Weights of a small transformer language model: rotary positions.
MLP neurons of a small language model. Each row is named by its layer, matrix (gate and up: input weights; down: output weights) and neuron, and shows model dimensions 32-159. Each number is 128 + 32 x the weight over its row's rms, rounded and kept within 0 to 255. Numbers have three digits each. A neuron's up and down rows have the sign that makes its largest values positive.
Before each neuron's rows, "fires on" lists the tokens most often at its 100 highest values on Wikipedia text that the model never trained on; "fires after" lists the tokens most often just before its 100 highest values on Wikipedia text that the model never trained on.

fires on: "m", "l", "d", "-", "c"
fires after: "Al", "fil", "al", "el"
L6.gate476:126096172069096142157141155117148096103097110191102128114110052134155114121112133177062138131053103174184159165160091112092089102065180107154142102077141089085172148084173118168161106108134107140093128133156138169111138091146177061083128145069149149120117117119096090140173168104139207136108128111138127168148107122138168137195160181146129097123072154075119124116108145152136130099133
L6.up476:160143122115083122127123035097086111129086115088114170112094123136150151112156100156111103141129149152117124080103144096115116150193147131100161087165119160115128110154146191118123112193193167167160113102123081078143079114158117110145115155114100092134105079112114125148160150125089147105146151217175159105118125085110102142086135029102155070123114122059122121166117107118121108131189
L6.down476:103076210149074103121144168158084166056105135152166139096115124132113105125076098099102091172069186109114160166085172110132132170112175128105135125132125125073180168098133147131153139080143101138100101130159111143147116138089175130166110141084116126045101101149133141098183115122181150074058116119173108131112070112125203124141115113044124149116087090141115178106146140093087108148057

fires on: "op", "iv", "os", "ti"
fires after: "g", "cl", "f", "c", "G", "par"
L4.gate520:189126125064163178127059102121138117076153115127132098092154119056094180179164103135142156146152140085112072167180162119142167086119138140126123220181089141099148151120117183121128110104117134139109134094168121161125185102116148058112175159085125117156105153122125090154109114176141119103103136053098092143178117119149158150161094159143158178094149124105119141156134139099144108110133
L4.up520:162120109088142090171072101110159136129149134090109158175154117099126094159172104148145121191111145152089086108065191180174086106090145159130111126119144124148123154144155068167100067091122138092176034183155145147144141106088069105140135163119074121122129151103092137098111170131184137088166155062095166095133104097153158152100075108138110127156107098129142082174165138130160129122140
L4.down520:114067126140091181133129136084126157158078167128158169146138144115161127085132076109068135114162174103082104170093116153103159083124111114106068150151110132136124118168132136111155105160112100154099157112186070135140101057170164125072082143128122103096123109111161170129147133084108114120099117116128137161144150077139134170165091162137153091098125136105066140163126177132127116126166

fires on: "\n\n", "ed ", "ame ", "V"
fires after: "n", "==", "all", "C", "===", "T"
L13.gate476:188088112122101152116150187141199114128163125118113112110147094109149146065101090100095136106076157172132109117100131146138101127149089090105150110170130179124083183083133114138181091197163127132118084117062095097110102156136136056089157127122152100104229121123137144172074144170152094138151183146111095098237067188178157124103118180123139127128094095132104104091176171128136148099126
L13.up476:161152101177157089099124135115145161132158110161137071161188142162093131130146102136156089126153140111178166124170101121179104110152116111076124137156173128124135122100138153157239161107154132130107148128211162185108161130105154185068138153150078119138114153137132153176160117079114105148167136097141098156166089142080080124126153108109062122127079095081119156189127165099120188089112
L13.down476:143197139125140155105105166041059089077141168179123152120111120150150104078117138120063141112051126090130081130159158099130144109173124093110088153167157103106139173132175130154090062083141094121133164096078110178167084194110102131154122132186120100134176128150105071091100169137162153167195172089122114117070092115135106132133119116143087169117139113112161085156194124085125176100182

fires on: "al", "in", "ill", "il"
fires after: "c", "h", "o", "w", "pro"
L10.gate266:153112181161140148115160157137148131117162087146145086164100103102115082118116105081108101061142096120089091078099122169181101143125129169109157125142106161128138161136106079097149145128093101155072158147134098116084145140137147150140125117075086149164101132127083191072084159101145208147146112183135054130088089133143151132153077129090149110135109145176168147131108167143075106085098
L10.up266:111078169149087168147131093176119191153088119114137176145126147140143139181143106107123107120107078111100161135115178215120115127169137172148219142170171156142155159117122104107116120133170123088155136200061155132101125096122122134211145065120115137112154166150165117158153145112143112093160137142152112117083161127108149121149158114094043045082140126095170100141110169135129151067074
L10.down266:099169128169168155108163065133151135142143127131132149077110144139144096111166139158120143129185140054137101112222107131181126146123137131131102118111151108190098122148123158158177142146139111139200087105165091190175130121110158137130099153162108121145161074094191129130118136108161083097117125116055087122124135096100024129118159115136155115154105086104114040161079105114149130154130

fires on: "of ", "y ", "5", "the ", ": ", "u"
fires after: "ity ", ".", "amil", "during ", "ang", "er "
L10.gate472:100158082165160139175154117105129138090054124124110141069113131063163114102125137102131080116154138107162114147133188103116156172161140064143111113119114176155135119080141082165125118096101159073078113049171118094141133132122128085105126154134170165125163145076151088161127163151145114189125129128089101107087065128073101101123094115086196106154161094081169123138109108108173124136064
L10.up472:140139068129120201152109167155117118105101068120126134152092098179107166164130111133078096120130110104114113123222074122144120143089096124055116213106173097146144088136097120104127082126136135109093150105172075107154083162106155155147084167105152150189105113144131160108106066099157171139115096134117089110134188124127182122121161127145146138181083081124180091124137066166109106095051
L10.down472:128119140143091120138192105158170113110122130129127170132144091114139157120172139116183126151112160158154134109107169121155103116111104134169152191136158153122111099128049136116046108170087155113125083125145078163148093161060136163074140125114157150131080150113112124096177159060159084142099095062076147114100159167075063177145083162092178105128078159153191083119090077169156121115105

fires on: "the ", "a ", "any ", "str", "al "
fires after: "in ", "In ", "to ", "i", "er"
L15.gate314:153125101127137133169140105142128108094123102108182094170101155177191080108140181101139147139150069124129114032148139094153136071146142109126145130148163186092080153122128125140088156152114158081106179196115135113081128120136151161162199109089139148126173126131138108142162118104112129178112092168130097133139099129097132157137085177155180141130110141041073141146179153180105085098181
L15.up314:122141081163147134152065204109070146164159127055140109169139131102128151111163178105192085144138149079144097114085193156174151101086170161134071122165109097168114120106132168114163137131058138169169139163149130054175118137139171148138172142173124182128134112126120135170104128144140056152100140129137136126172162160120117115173079163065119142100161113168117121076133144117108123082147
L15.down314:122111103123087134102064126079114160126124190163163162066090091111115107166071086152112120118086124178163186169158167089101122117150091074120123114120066079128143132105123106111166112168135088166119125124141160113139142101183136099148107097145131087076060163130157127175185158108085118020167143088080160116118139132143095131102137140150087125133140104124139126159135090091142150130100

fires on: "c", "ad", "we", "re", "for"
fires after: "ac", "oc", "he", "for", "f", "o"
L15.gate894:126160147132122142149155095145120114103091121169097150122126086136112102143150112071073111102186108146103097051107151113108115170121128087108129131182149118132077193106125126115163163118170110117199144129098123126168115116158148149171126145129164138125096169125140101108140123097151107156118074137170143200101148094167115131123133139185137124160036089153126125129149202152169130132121
L15.up894:109110111140066157077178146200126131155117120135119158126135107155136149113138113144108157088123195092153191088106226128136112174077125127148138134136085087078056113156128076130101144098203121141131143141142063147119122148173088124159100112107109120113134098128105149136133109104117094091140117094170111118108125129133127099155158059161095098150093247128069104175126098173154136152080
L15.down894:101169117131071136171178109136155087149136155181179136121130126117123093085106133094093148159210196133167134089141130152083152135111138108124103150123176101144152135128088156181098075168177122105158143109103089064148184077152120101114129130131104106116137128082140134187165130125075115142183130080122089104099111144166169147098158112217155114093086111125113075137143093077167161138123

fires on: "is", "qu", "2", "x", "3", "er"
fires after: "m", ".", "S", "s", "le", "h"
L9.gate691:177100192165151186140071113141152182110151056123157118149167143185122123141116158075139160136088194143116130090129186124190149142136142171126100142130137095128109149172147122189178067125096174154106205082153121122126075135124099133109114137140161126096121117105089173096067119113124136105159120129125142143089117060138097115172106166147094143155118180132137099117121115106158163148122
L9.up691:141095129080080157169088073175062200148077131107169066122107153158163111124115087128103136146143117118116088127118103121152168114166108143093123126134120155148098124144135130129109132094138121034151133153088109102142099156123107161164088155144111104093169147122108109201123165110081163158172164149113130119061099146106135124174132153086129112133161166175106093096198085128176128122080
L9.down691:094121135070105132165150153172107123125095141097116084114088140168180203135122095132148119150138157144127162172125158128087113159154108175063137127167072175154054088140133096114105096131120112116070042143135101131142172155128170205165149197132171104147151156115128110126118176079124177124110141127163145134124185115165142159095125124132075151109178157100126149105125162160095113119156

fires on: "al ", "ame ", "p", "ri", "be"
fires after: "n", "eg", "m", "t", "st"
L7.gate708:143101105143139149113106165155181093107070103146088133143188136038155137179114137125144117099127049160137167153127146084171085103138118176060141073125085156173122147161087127118127143123097153090085129184125098161125135200131161146147181171106122057109099158131160162116097080069147096091142130147166124124120170115104085167163121178092044144108087165093147161091079163176111073125158
L7.up708:067160103157100168113128133148138149140148126107140158117105118056056147145111192154144056114137178107127081115089104178191152112097106102118076159127085126188120144118129118118089095095183126094079163103146138153123118136083098146106065101045157136131129165167118084118105132095089102117116136140171120122158147078154102151114168046153102160143151094078159160134068085126128095103127
L7.down708:126105112091165135088100138135103151157140096123097087094059165197067107143099096065114165177105054125083115090147112055068200135063125121169110208142129202134147132085103151120151135148059122126138157057197141115121144136169107118128175129124102173095174131127075121108101157163158121086181148126123103171175133157180093133166140123154144138154144108156114165179130105167173135123157

fires on: "we", "==", "e", "\n\n", "(", "fer"
fires after: "\n\n", "W", "|", "a ", "t", "con"
L6.gate382:131168149066121114128149062073203162106141132173156181125111128097118156078120067156106100076123143142123061113126115090136120090139108130136097102194149105119077184160063099143130116198151118099138163097070113154120105112131093101140099072086170117105156118128121122158141102107133158208055142100108169132098101116096182088150184092205127147153182128098163201178111126099176176136145
L6.up382:143153144135100081109110115066158100099161123123214093095072087091143078133124151124166072101128169127103100162181050120115121102113125102084062153089121100063115151124137128113133134116073118135105112115145093132072188097166133128102105120138172091139135064162235136110072138119139096183107128154146178127139089111097142145139110152115108105132079172147123109096118123148196098061112
L6.down382:136112093112154118119139081102146075115143137123166136154089151104133152119036148110141097129161198159118121107137031096118152111119151133086033117162161094172128102168076175185120113168102116161156176134090112086088131105150092145150120055145139128110105087135156124133141114077160099163065161163139179125113078084123190119105108118198107136154119158140125109140074143147128071127076

fires on: "wi", "et ", "C ", "il ", "ild", "ast "
fires after: "B", "g", "b", "V", "iv"
L3.gate508:144090131142074119130102113133173101143089191145125135103124167163144104140153200102128148181154150115114067140099129133130101111156163087104121170120105169171112159081080134158101149108148118111107115166121109169102141187061106093085154050151156097160117152146142115134097202169179111135171146191091149150110109113064081213088152042130115143122141080131101205169116149079053141130118
L3.up508:113133155057177129134079122136164124159132117152133142120107112184133167122131183099151076184105085094073140120109128121174117146143068167134117130131150120171149118119120077093105143086072114168125112141137175182127140158116126124125130100151147093116144159106167128125086138160141127175130162143062172095131174190120102122057126059188050127147169114117136134114092074094105175150167
L3.down508:126133076128120096124101176082078113128139093135123109084158105185079146153130111179068105110117134142025149110136130135174133170121102114213158126137125138126145138143097082126176091182106147161173129114125125168117112076132161125081141105111139099070063148132089138097114107157100167158076107130149116126158094140141149133150089144126106155075119155202092109131161186092132155120118

fires on: "| ", "== ", "fer"
fires after: "\n\n", "\n", "con", "Con", " "
L6.gate221:133085119087149145175132113115178101075146139147147116116181086102089081087134138082094106180122131191189113179106101136125184107102060129092140189133108094145097152072119181081157078181094124057124134171096146176099118113155121110203088028084125185098175174174136081124132147141188148079110159093189174088101140134133116121151139171118160155180099143116172129169117132144165160090100
L6.up221:119173104124086141161050128150146140105145090169103113166161171166027122135096129114111086178121157073144097164149094167100145176092120067049107165132133117129129163164155115133133130092162073108156136152125147093117133097098078143118105133127164073136161133098166138142134097124060140118082119091127175108115103075132131156104122139149127089110125116132127129104170107109184107131165
L6.down221:126113087144109091227111174111157147057121158143090085112155072152103084099117084155140125130107137180202114147125141095161138121101146113078125150123164107144102117138143132067060156137101121127124141125108130134089139077180104128083128093074137123138153131140181181197052054094154130151051128173131143175166185076110132111148148118148141117157161124137116105107142147107168139145110

fires on: "is", "e", "as", "ce", "ic", "on"
fires after: "rec", "iv", "dec", "eg", "r", "ec"
L13.gate405:132123188076143152194184130068118148050178114158159113104079114164110172136164165179159091140187097123150109122097094155152110164094100088106084129179168201117154117108141100109156111161138156073077094100097133125150120191113111163148147126075159140084161076157089128152162093123088142148156109133086105163090089158053159104077125091120153149139135147163123155172149147153107119079089
L13.up405:103170159128146089137089093171072118116138158204177103082093160152137102102140148145136141144119119124087102085065115122116102146128155140073137149162140118160128187098159138073122113117155103032092139174087133092179119150110180106137107132110200135103124147134144151140159114065149106068131215161150178120091101126071088149095157125143136110155112170126127050122092139124213188090141
L13.down405:127125168111138166110171132114091103163174092144148114121095171140129187117134148123144127155098172159115095181061111135136079078124143079136155094085138104133114115161175106175072110088156099131139181132145188093125172124142140150175082161095099175174127107177101095073151131125167117098092160146155163165108136180084142175190147119148126131127136154143088140186122110187112025158149

fires on: "e", "and ", "is", "e ", "en", "aw"
fires after: ", ", "r", "K", "Qu", "w"
L7.gate117:214120110060112148165160180108184225149126108141163154125144125126131154101134113140151130065080116106142168105140122115101172135058144081155087184150161109152172194149128067093130129110188105174140182128068120130177153147104124067102093158124175108136153129148093139114124103136060132176150137173148116153127110146107099132074127098148154144141104130101089123156152159090071138120157
L7.up117:153207149109122135134113145151095102103123055115084093171129132054082108109178118068177142096101130168106148130134097129100102078129092133180039110132225106144121215175109131081124146122185134133136091146129088088139180125103142108124099175170088113120145164099145162171127090162130091117156150119117129153113118153101124088092080147109147162172131110135104111138156116047130137075128
L7.down117:117093069112107081179130143154060204156159112123133104155088174104119102066128083112142133123139133138114140131113090121178126102189101107155132134150165174166131148147178080107115114079154153171123099137092102152126194116174162138102134154124049160218170074130118117127131097139141124126127098187166087142066130148166114122124126135136102138167152096151199084097156184117057159147116

fires on: "tic", "ur", "ad", "il", "is", "or"
fires after: "i", "P", "p", "sp", "M", "el"
L3.gate10:136108131139148126167107052114170095162104172109095178087118083183172143114141195109146077133066126147138153114185156060198134159109151111125159124102181160134101134203128130138251078104126103176149099097137119216084109170090106131173127200074109147107139137159080152107115100141099139051059111185065133115122101160156133135171128124100123077125121073129153135104149095159179071087176
L3.up10:130112149098137067074091177139152088134145121131136146134106146119144146073145146115187122131065084145071124152157086137127113147077151126136147127090092174108118173148157097178160156166103166129087119140140110088125137185144083066140157169158148176081103157125119085166092115043126088163138134165170099057126102110136131164177154099082110144126102189116117150121188075128133104162118
L3.down10:159132140164134071145123086172131161106118153072138096178197146070157133121159132131121152114100130110150095145098104174094108126083121119093164091072081169127130192087192142120084177110138089070099180114161083175128099143121140105171106151129139115135034161104119080119113114108084081192193127117156088114212123121160142087142164116100097126117062175125135097180158052178125134130116

fires on: "o", "u", "/", "ac"
fires after: "j", "m", "p", "/", "pr"
L13.gate71:139087143084123152167120149178152122179120126101103124161091091128118129094130139114090163117114158153086123150165135084148147107161105170155090124088085085119156121082130142173115123134195143150136163112152140128112120161130125159183100121073110076126144050184112102048149148178131115119149179083146191177092106147112126105109131140159092147189053137060119191103100107077122129101168
L13.up71:157131071121140133073071107155154094119152113166033060144093090085142152121125140168131141064140109097073170108125110131151108134112102070101050107148172080152124096154098135131094133146118149060101166098162135124145136176156141094147103139108166028148083138155131099146125151133101152144146132132108155114116179192094146093194117141187146110144134100118167100161169114099158137090142
L13.down71:090099165185178139113110101150141108183190104128129163150145083085161118131205126127135099138089102052136118141111131112124177158103106150202100092128069114104137112142105120123125131150161137092102136139130117133071206095169196118078087171114111132158085103182132065144154128110147112141126136128161146088130120077191189140131115145174166126099119111114102105072122121125222096145153

fires on: "iz", "r", "c", "str", "inn", "in"
fires after: "an", "oun", "fer", "i", "g", "b"
L15.gate73:089095127107123170031193182103078103063114060155131150163071101115133113115161136141132122143177170124156155151154128132195131094138146186145150139148192114163144127125110128155149054125148184158173085127108110137113109076132154145163170151124180131101105094183059160133123120115156051119117128070178142110160166163124133080121120141125086064101116130183144137103095173078138114143097
L15.up73:137132156093101136114101119171104132120154182104116121100077118151115072120105168130136145141116138134092142100164129114181157110104121148096151104096156102068158177143155116106081158146134183100115101198149157073118108146100138116166167119105115174138144110011135158164106175122148112127136141081141139133150114106165121089081126082142111127120154200095124092077111108128078099131187
L15.down73:093094125136077103096077130124026176166123133126122161131141117133154127144134165156084098108131120142076103109103104089123109170094153115166096134126122168132142103120120080122098083149069186153102094141109078124126108115112154143134199113135086164201108122165141128141157145101167124186167158173162167118058157151125153105073173134092102090116124146155143111098134123132155105113088

fires on: "ag", "N ", "st ", "play", "==="
fires after: "Le", "le", "ain", "P", "\n\n", "r"
L7.gate358:125130154103138166134159093073082092118143131155106067121118126140170135121154128111148164139160133084131104123157100135096135155191091162157113095129193124101111118127110117047090140162039089134078124136156126097143077117116129145140109171129181090099090139103090144131123109088111088139084120205094112103198090111159153126153156151130101130064160158086135065154105196128148082143147
L7.up358:139123145142127090101117156144081134079178119179124096168107128137175169187137138159133212164122070116091234082108170077069124174129178107168131105135140099106051106124181170109121167125129149108128149135058138140149039169146117127129152129162164150158115142093110079166166104117087056121115109114096120147074155137142141069139126159124137090113112207107124125105080154103100172094115
L7.down358:169105081101112145100136121151073173104079113097116045117118080139132164147099143095139127118135108121068145116041212095152121150050107116171122121178141107163082122165141100116139118103148174065069114130166089173172152144173112100111125151105151137209100119121131145136104146068177120100162184127134118132099091106093184143160150135081116138156139133157153094113136170132156106150102

fires on: "at", "ar", "Car", "est", "oh"
fires after: "c", "l", "C", "al", "d"
L4.gate570:132123114187113099175049093080126147077105086140160068134142096131100096088122133126123144143194181154122114126109179122172129114147186085117130177071102152090126154080112073144166089150099102081191127119113156100156151139127105156133161110211171158151173122081121123127076153149122127119162181151082184113090167108125094117114110105141160109136156114102127118126111116152118130085197
L4.up570:114080071148144100132135140152138114198113134130165093087148137052079145180097053127181107107141100135141154084098137123124156149121196114130124171193066114143148121134087109157182123165181150115095103138061109162135109152078054084109155115129197159169135152114138118143086114144172154098160083171110147171184153189110152105162227118133111138153137080146132103126152161153138166113174
L4.down570:202118131141091108105090098182128137155154169156137123133108108109122040090123128162116139110161082124107161170075111157119082126114111124138187144170098166143076161143166124122112055107070126060124106124147114187134151201185104097146161115158155116122137128086137096065089147102145140101144150159130153118067096128185115110217130104143130140117115138085103101137151158127121086159204

fires on: "por", "ere ", "c", "t ", "z", "e"
fires after: "Th", "A", "sup", "Fran", "a", "u"
L3.gate758:099101169090122150127145111173102129123096079115156130154128177126159138081127044197099141109102094127108116150132155081080139107126074112116139194158122118077141141120145113119150171161159141136153117103152126099170134147190138109131062086115124090123105114101058106159093153105106163082156152123107183139112149129121114081101133112231182065099112168161104079174112109146159153143152
L3.up758:155082173126047159174125063156122124134153095098178149135132142103166148128104129109140122122128154108108117133106108112157076119106117167152098140150182114108102093127175094115140105103109173122102128131112089141100139132153150086114223179066117193134142135161105048167116101102134163135099102093197134092068161134096149060147153148160130039079111145118114052101126079120152134099107
L3.down758:135081126106173120165128085124113131169107077142122109140122130142173077153168128091116117098143163097119132076122144128143106172094134178120111124115170156135107125083150045171112148155098118179096072094114155098150132140064069171130159125078092177127130153185138117172142118114139150150049174121144124138127118115124127115190115098081098153119142095116126075118120093131115145133095

fires on: "===", "=="
fires after: "\n\n", "\n", "=="
L7.gate474:161074137086131161048141145126097125160101123127082104106093084088108147118162121144154131178102121139126125095122146137106140141181161213151124130070071109094144111117093107143135097126139095132128103073149115083127149119082078121166168084073151094057138146170095221171117129132156162106101097116104133146121151136112101117159180106081158126205110086094094129110115157127166102117136
L7.up474:122137141088116143123189138099134166106119132144154198162133095048130141155104159147077151120127138129151198144147122116106096093152152135156145108129129116083122070112090111079112181108154112130074156112156126093193064102080106097099091131180036138189140105104096117129191122105065104166174105137145151138094088107096107073182126151137096109131168149098113146111123115059103128145091
L7.down474:131093070120153088112147102140093163132147206100003131151117115095174142075138123116135151164062182162078092156098099125137141164100063139087134080089110123147059156093152114068137165084108063141152154139157115088161060142148134147170122146080106110119181076123123136171119148081125133149057127107119115109109117104107191185134090142148048141130164124111148096127107102064147123118066

fires on: "e", "a", "li", "ing ", "as ", "or"
fires after: "sp", "p", "comp", "Sp", "P", ") "
L3.gate888:107129099126154106107120115144140147091108126107078119092119139160095132110135128081124031126143148159144133124142153145214134172185139149109160127068121165174120099119120139098140068121151168120131163154107140142130185148097095166153081182085148114162156110155096132105141116139111138108074150115135110123159118177148151089107134105143189039121118173078148095170162074164110049051078
L3.up888:081103105156132105128060165108129105126140181098049073131171126128164140137140141108099154134102154177079120164170167141114155080125134159153128093131131138089110142121134146149103125090132109137116112112178076086145147142168115085123130155016069128184144132111119138147133114098140114131071177085070085130131130146184182114136166129129175085150155087127117150101199139145081130154119
L3.down888:083170104130084132100145115141092061124154187168095104128186136130094164071102135160108081140125143098084080148149185159090109170132131128147117112137106110110132115118109136118098181143181166169122126164095148159193165141139133104133119060047149134187089119144159115142108168091125138133150134146071092090164083197059149157141181119138101111146137172180138102137176123130133097080136

fires on: ". ", "ates ", "pre", "S ", "om", "ate "
fires after: "S", "St", "U", "st", "\n\n"
L6.gate66:098133177158174109122123131153103136124125151086160080131189117129138073136115090117131087173129076132069176129097133129071097148105181142111071089094142155135129064163081127140104134089158139094079122154126153144171146140136160144068112135093100072117082135059091120138122096130097154124141135093128159077167085143083073100160104155097153129172120039076091126130128098098167138067164
L6.up66:103154171131133121115159120118110142187179153099118126175183173136117105083129186113137095149118118080134131118183150095144110149133130085082118039099130162092181128192156128174118145084156092124137157117057091119145111124155102131109131114129079132127090083094072136107151178144155130097117143103173134157108140152095109123162123159120151130136097147067147099069155146135133117140132
L6.down66:107160084167123136159128070126129122169238177131147134098104132139070102188107140129156115165097178120109175147111170088061109127169112169107153113091191094170147142158162147187126123120086136140117181086145128147117124107094151148148086142160122128138122137117155136192130132190103142141070064116108117178127123121137122107197093150092100128111141149166077152036119148092150105102124

fires on: "ex", "ost", "ell", "ash", "ess", "ari"
fires after: "W", "K", "M", "w", "B", "T"
L3.gate728:095164121180105106190124142142159134120121141066127153133160136137104139144107114139171139102170128131104161150115145134118112103124121045137143121126044104138104166126158156063120079166147162130135147125110158164080113125090126087117115113161107141165155096184112111138134153099117121145050084130137160080097126137039199142171081127095125115163171104099129113146179115141135112128129
L3.up728:085108174180126127137132144090149133132137111103135169138187081086185096110118084061206077161155073139124145112145146136157156108175112081102131144186079120085135170105170137150162068168142155134111067114099153138123142088102077102177105125116087094156104136184138098172159151104137144074116090115143118191059118158080135148211124121104130107078212084109174128134199150103144104107162
L3.down728:100130094160083140182128155121131111106108118068148116116144139113144137071100137148159138147163138135124118108127098112136104126174109136117146150135089126110116112173152122160132131197097118142162087150081182141158187157126099132152137118131119156149074144150067060118134181112187096154133117118134128192136181108026106139126167131080157110149153106109095099077163211136180127107154

fires on: "ec", "of", "ac", "tit", "struc"
fires after: "pr", "it", "n", "tr", "s", "Pr"
L6.gate258:139057153153138072148144144158151148161144120122168142125089188113145148117130099207137143119179080112105073089082150085145101192141133044197128146103151131149135127172165091163153197165095146099155125152162128146084089097153133122129156093082135110058127137077127118147076106117151110153103104071178142159085167086161158092123100139145075156112113092164153158167107171117116166089143
L6.up258:052148130101136082140161170144111137061078167125132119136109184137170125155128226128182145087098168095124097144099092118092100153136139128125127185099128169120110161158124075107157192118159090197101144156052098093144170125129194115176095119120139081175176083118129129116143081148110118139092113167120144083071157151081129098119206126120073137165121154118091190077181102084093141103112
L6.down258:143159083133103141163134115163083123137152158136090145093161104137148103098088091106123191164108089163066184130173129081118128147141092181146107121074149135137084097117147197152119141090132090141077127112106128063110102109099118149111090120109112132160162092151154113128118116115097086114156082166148081196092156162080196142038154153115112154113097144109134154089144101152068162168144

fires on: "===", " "
fires after: "\n\n", "==="
L3.gate377:094096149124105099079094132053132122090087128137154187135073092091108099212107112091109168132091179086111131110142047099153182099130125115134108113141120105145144113144153124081076121131087081139126138117134057100188092105141095114121134117122140096121173214131086200155116123108125116136118092133090154125130146110102148126152130099125113086153175121079125122144073126136130057090160
L3.up377:056122146140090131133086085103099128115087148152136122175097134089104140123136158135111138108100168075047096133149128103141166108135119125124143154098105106110152068142091057067080114079141090134113170070094103107132086088155060121145121155158129132099142084089131166129119142112119150147078097111069164093166116146133110152125155166134146093115153070106160124109111132099143104151113
L3.down377:113088125114103109137122122079139116088116173118124160117068113067127120176094147143138150095087149099084103119160110114127156139109094112115073083186113124103127146146185110083147128131116057122123186071130117066157097100121132137142107134122122105116176143154172163198171180080184174152129106123099158129187150090062142136155151116129101106123192055095117147173092166142154045168132

fires on: "- ", "ast", "ul", "th ", "ph", "av"
fires after: "\n", "a", "M", "c", "ro", "tr"
L4.gate810:096119133104099087110134102175194141095121087134174126169187153090155106141161086130173102110121081058172181170084103202098128102167146073104098122122118150147099170109139111180137111125077163194129144106089162099086139100166071152123129097066147100121096151126123174092122144063128135134074153129150121139090118189065161152132120132106139118125166116055086098135178139090143123165126
L4.up810:154147078130122167087133121102111139105059102164124153091116193115126098070133123096066180111150098190121131153114111163133115162176109194139105133131145148122144172111117120166206112125088164155143120136075110151090057098170183132100087164112205072112132138124221117109129126109132105125170123154090154087110109152142110140162132147092075149135130102123096114167147133117142128133170
L4.down810:153172155141110078106113140130125155099182119169178179120178160110165104130099096143100136149117135154190079107100115139140097162171112166156125138177108178105094134116106139104112155131087120163183101096138112104138109136119093156143090072104167126162135159162173075127145213097190130156098155102097193149083122128103090103127101092113124079177153108098127167113098078108128103082172

fires on: "ec", "is", "t", "er", "ty", "struc"
fires after: "it", "n", "Coun", "con", "coun", "a"
L6.gate199:122125149087127101105151141134105120097101118156107128105145147095132125118184221185150130104177115174114099076119156138132145103096151122105097116073103116120109142153138116088140151158081093122100165105125138140113089118102125076054152082148160096127104176103096081165152120186074134171137119129153174148130140157113070102121098177136046157126146082121091085152133101139132150084169
L6.up199:102184150149087076133115104147108078135120110149148137106124184102153156143209132153136157088075122071214173157108135108135091140096134129139124094109101160071109189124140064125183105128133105164173188144051145088111109178165193093158104166115114131144115096146167133088165070098137124119131136077195117128102202164100138152130143124101094140116093146110173114115188112103179128171102
L6.down199:086068135154141130116124159172137080099148162152149177187111183061171170122135090172140172127112074122154094143098122098192095082077183149152093140135115106174104159177099101218138113123182127105104102158146132139057163116119143185160123116121150132129102166079103168133125107130143176108109123120121084153091109139123123112072106192165099122120120162152101123170130160064123123191128

fires on: "il", "ill", "all", "ind", "ur", "ar"
fires after: "L", "k", "T", "P", "G", "p"
L3.gate128:117093154122171121165137122117094114101144172134086147103089068143151149078116163129128110088132111105167119126074125114124134083128122116105150137094085115117137112184137122067156144143146109182109148166103108134154120169132163085143127169123137227212097119117080137179148110173144136131049163136168127102161138118170141113161122141108093101068170142106082161078167082156139067086135
L3.up128:094132057141131134103104134147116109145160118085156134147154131189103119146114182145124157095045096131181088141136119140115145143076144102104137086124091121095113124082168162093170198166086099178089132093102128102148147129184071140120063123065141108157158169125178134142067133166131144113155108099136120171157064159109133087184163131127138093109077167144076201080096099089128119155123
L3.down128:110137153133160150121058178120087113120110103137070152100155088091107086052095090107177108101078065089114099148107142162152100106136095163128187136137102121178113163081152123125149056147132080115191168139140136150138120170086164094159095139179159143140107125109109118135112172128138141133115123096098128090142135162131116123136154122076126114094154078166122181135178068119154088083116